python train.py --num_hidden_layers=12 --hidden_size=640 --num_attention_heads=8 --num_key_value_heads=8 --head_dim=128 --intermediate_size=1728 --vocab_size=8192 --hidden_act="swiglu" --norm="rmsnorm" --norm_place="out" --norm_eps=1e-05 --positions="rope" --rope_theta=10000.0 --rope_fraction=0.75 --qk_norm=true --attn_scale=0.0884 --bias="none" --tie_word_embeddings=false --parallel_block=false --init="uniform" --init_std_qkv=0.0192 --init_std_o=0.0031 --init_std_up=0.0192 --init_std_down=0.00239 --optimizer="muon_variant" --learning_rate=0.00181 --beta1=0.93 --weight_decay=0.0 --lr_head=0.0045 --max_grad_norm=2.0 --warmup_steps=35 --schedule="wsd" --decay_fraction=0.301 --decay_shape="linear" --final_lr_fraction=0.0 --batch_tokens=131072 --max_seq_len=512 --doc_mask=true --train_tokens=902600000 --max_steps=6887 --dataset="wikipedia_en"
MLP neurons of a small language model. Each row is named by its layer, matrix (down: output weights) and neuron, and shows model dimensions 208-335. Each number is 500 + 25 x the weight over its row's rms, rounded and kept within 0 to 999. Numbers have three digits each. A neuron's up and down rows have the sign that makes its largest values positive.
After each neuron's rows, "raises" lists the tokens whose logits its output raises most directly, leaving later layers aside.

L4.down1103:479498485504495464490516517496525495495488496456511521450520510491489502548487556523498532489500505537466478554473493488529525458460525488456478526504514496560484492518520455448509465488545558511523552487489487504484540552527493566513497517537516498527496527458494474477494536512500504512533471455541519504546513486481529481510470484467483511504500531531522495548496504519495506471493
raises: " own", " name", " native", " debut", " place"

L9.down1564:480505516472501532476447492485508483517516476560513495512502495530548497508489467508474489479496451512513508516494477541480532504508547532505541550531483515514539568520487544532485538534478537477509520508505531543506503478481474521485463511485528521486523476525521493518515481509526519486486495481521529482501467523507493464514510496520517523554523495491492461484535497502544544511555
raises: "ek", "ack", "eck", "ock", "ow"

L9.down1651:486503550502503497564520524512495477531519515485451485530541510492503510476478510478470522551522515545496518512512538542489531543513485512462469526480493485496530500503463451480509459524492470526497535513471551505476534519485475535505521501508507543471495472505465475550547465439447535478493478499489460490505545514454536487473503523509503505496516495498508511513523511507453504472564
raises: " being", " finding", " having", " leaving", " becoming"

L9.down342:518491498491475504519499473500469507500507466460508494520484518476468446503519511576507538512515532523540491486517497493455488518461515526451489485420496513496526541520494503521518499502472515498492493539485495480459543499550547482539471517488455464517469498479549523500524488504483464494530514518475504516477498525524467481481493478510524542475517480516433529484541488541535541511487
raises: "n", "l", "nd", "lla", "ll"

L4.down44:501489564539466484519486486476521460531465488514517522517522493490542546529471530504454502511500514508460518499526520479477496485485482477479471509484495473540534524517522493513528466497484495529484519517524511510504465464473499481496484553488457448482492540520459507478491458532496532480523448497527476502490488488494538496516484446473506515543459519467525467491539514505467510494493
raises: "ature", "ax", "er", "ut", "ing"

L9.down776:466486521471474505502480520507489470524472500528499524521478480480505468483516514477512477494442481532458535506469479496484526479508512500527471517516535487467477525479472534504493460454518479505539487484491572469498504496515488480518525503540503510526526530476511516494489514528472484496525535488515458462495482536456483514476495514486505488578501540495534476500480473501497507526476
raises: "---|---|---|---|", "|---|---|", "|---|", "lac", "″"

L9.down961:491541498545512471476505540483549502544479478454447533529483485466485522482496506478514492486497500500497488501466464467516551515497523486545500540475512484485525514503503465522500484475464523518524535525535469475467456486498524531518477488484487477487507505475526558464504453513481547546504518549484522510518507454503515468476539456478485480486492558496512521494455521505495493486489
raises: " states", " suggest", " explain", " that", " point"

L9.down1544:484500504514527448514512500490517501484483449471486513494497477511546529492474457477487524469487500479528488475497514512489466535544498523498463492492543546506447480524542494456452483498509528561487513508540496445503522491498496521536505511490516493510473514504509481484471491496552483507493534494461439514459471504511478504534499499471521465495466471482526505507476504471507495526476
raises: "logy", "ang", "cycle", "but", "o"

L4.down927:505457489499507480519483504514485513438526491437492508510470484522526458514450462495573511508485478490503503494482482493475488510501474529536502543498479487488536511538539504497441518490519471515517499509513493476483497443531538513488485483511511457520509520499546524523507478496511501517518525511517458529500477491487478499536536514505487495500493468507503536490510490499503498495495
raises: "ity", "lie", "lin", "lock", "ities"

L9.down549:470466489498494461464477437521477461516517496506456502506495539498513533466522513489516524532506474506507460458512485503559530509483543501465486543480512526512484504506512538492542477498480450491499487540539504504433451457491517458495440466531532511489515499452479496526491461539475492479514515531502524513479517476507469490476521555500526474505508518547473518514464541493469522488475
raises: " century", "even", "century", " de", "red"

L4.down235:527491516531507487465467519473507461484486465481505474511528493543457499552510480517473468523515527496450492519471522487465481489558499545538468530485490500505465466484539489551496507473499502508516501471498543479490527499526523493514490489559498469516490508482503493473442515512524515528492477518507499482503462520483508545518513477506483473520489511480435500501554536497501508508470
raises: "ers", "ed", "es", "er", "ing"

L4.down1255:485470488517518479500506472525510522511511448465467513515493520491480482493477432551476458481498476491530531448519483461475487485523497501486500492511466502512514502492533512489510488508460514530536527463451482498521535512504465482501494486480529504479527512529494526461468504558514490502514510508502478534482514497471521469515480463485484474484476460500485486530512496506480541475467
raises: "ors", "ities", "ary", "ity", "ata"

L9.down1650:427464507492455545495471502499494492515495531505482510466529478490493495530533511480516515490528514490521468502514486497495519483544431463554516453507515484510477520494457500488545526507517506519526497529513536535540473444505489486484527504494479502533514496494504522494470520500530517451501521486507538484448508503494483491525461484522507468525534449510493506513460475535478485488516
raises: " musician", " scientist", " politician", " writer", " Director"

L9.down1440:517547491545460461508537481507550507515489500514466526478470495504529461517498471507471533524540491510455524511460507506463471524489492511487547518518503471520513482479540495555448528502521480541523483506539507456485481531518488473455486503525491512509529468520467538536484480506496493521480520491474541527438506518452505476507536525481503447452507505511480490496550484494503523493521
raises: "ech", "ben", "ch", "ue", "ich"

L9.down756:505484501499492475479458513508531494494473483524557422510531469461500493470484504516513538545485513506498477522521505520487488499530505509527537519494519520496477480511492469421488517462511491491465499513519452440501544477505534549515487520537452529551490509510519514461498501487466527493468501508493486538534499499486513465484512489543512517519479498479487499517511483546478481464556
raises: "rim", "ib", "rin", "run", "rg"

L4.down264:515496495482442479480529505489491510548492494530568479506475499474507529502522455577518512540489465513531502512514509466530533511500486531467502509519500482468473501514504494442486502507498492496514504522486478478488491470500505524513526495512473482513504429498481468497519562488494540484488464505501507530497475478509501498520551477469530515475498529471482521505560503512525532445522
raises: "maker", "own", " Industry", "bro", "hold"

L4.down40:490491511542498487516495466468515535507484473475539463499452498521478512456552502495538502476535553481507462519483509486564488514495510530478505511501523520491494477512497519502507489485504479498492499500451487553496519534487479500505518519544493502536524505481526535512530511513515528520480533497498501523508529511463509474486528481513480507469436514494520525473481533519476486507491
raises: "tract", "fer", "las", " course", " least"

L9.down1333:509507432518464501510527519503513488451489466457516494467520506477468509481462515506499507454534548522503501468503512508531529514465504482456503458479511499526499496497510537512516520520474480468525531534523525486515496524474503522485521483514525505517519464509480493471455468505480469464508484510486467474542491459522521508519483527522487500502513544558462514483505465461473464492474
raises: "t", "ts", "ler", "gel", "ner"

L9.down1405:474495482494489528541481505446474489482507485548514468501499512473468526504499470535503472492481460506475497510505524501468486477479514521503509507493485551541509490468512479546488467515481539514519519452475511501510454522484476497511476510500485545508481513532505526507501477521465512491522521483467488525509468518524485491514455505528529490485500491504424505498497523540574497566510
raises: " another", " an", " a", " one", " daughter"

L9.down669:480480520486530477546472520496469525516482490497530481469537478460443481476523439470470502517545506475497519552464484511484479527498524479525512537546507507496508483495531481508519499477492494476496496544521475487505495511505495510469441537505533480544583474477500515482478521520495492497497474495535533501499511527503516521553536474501449487511512510474485483536537540517512535515502
raises: "ance", "ful", "f", "fa", "ved"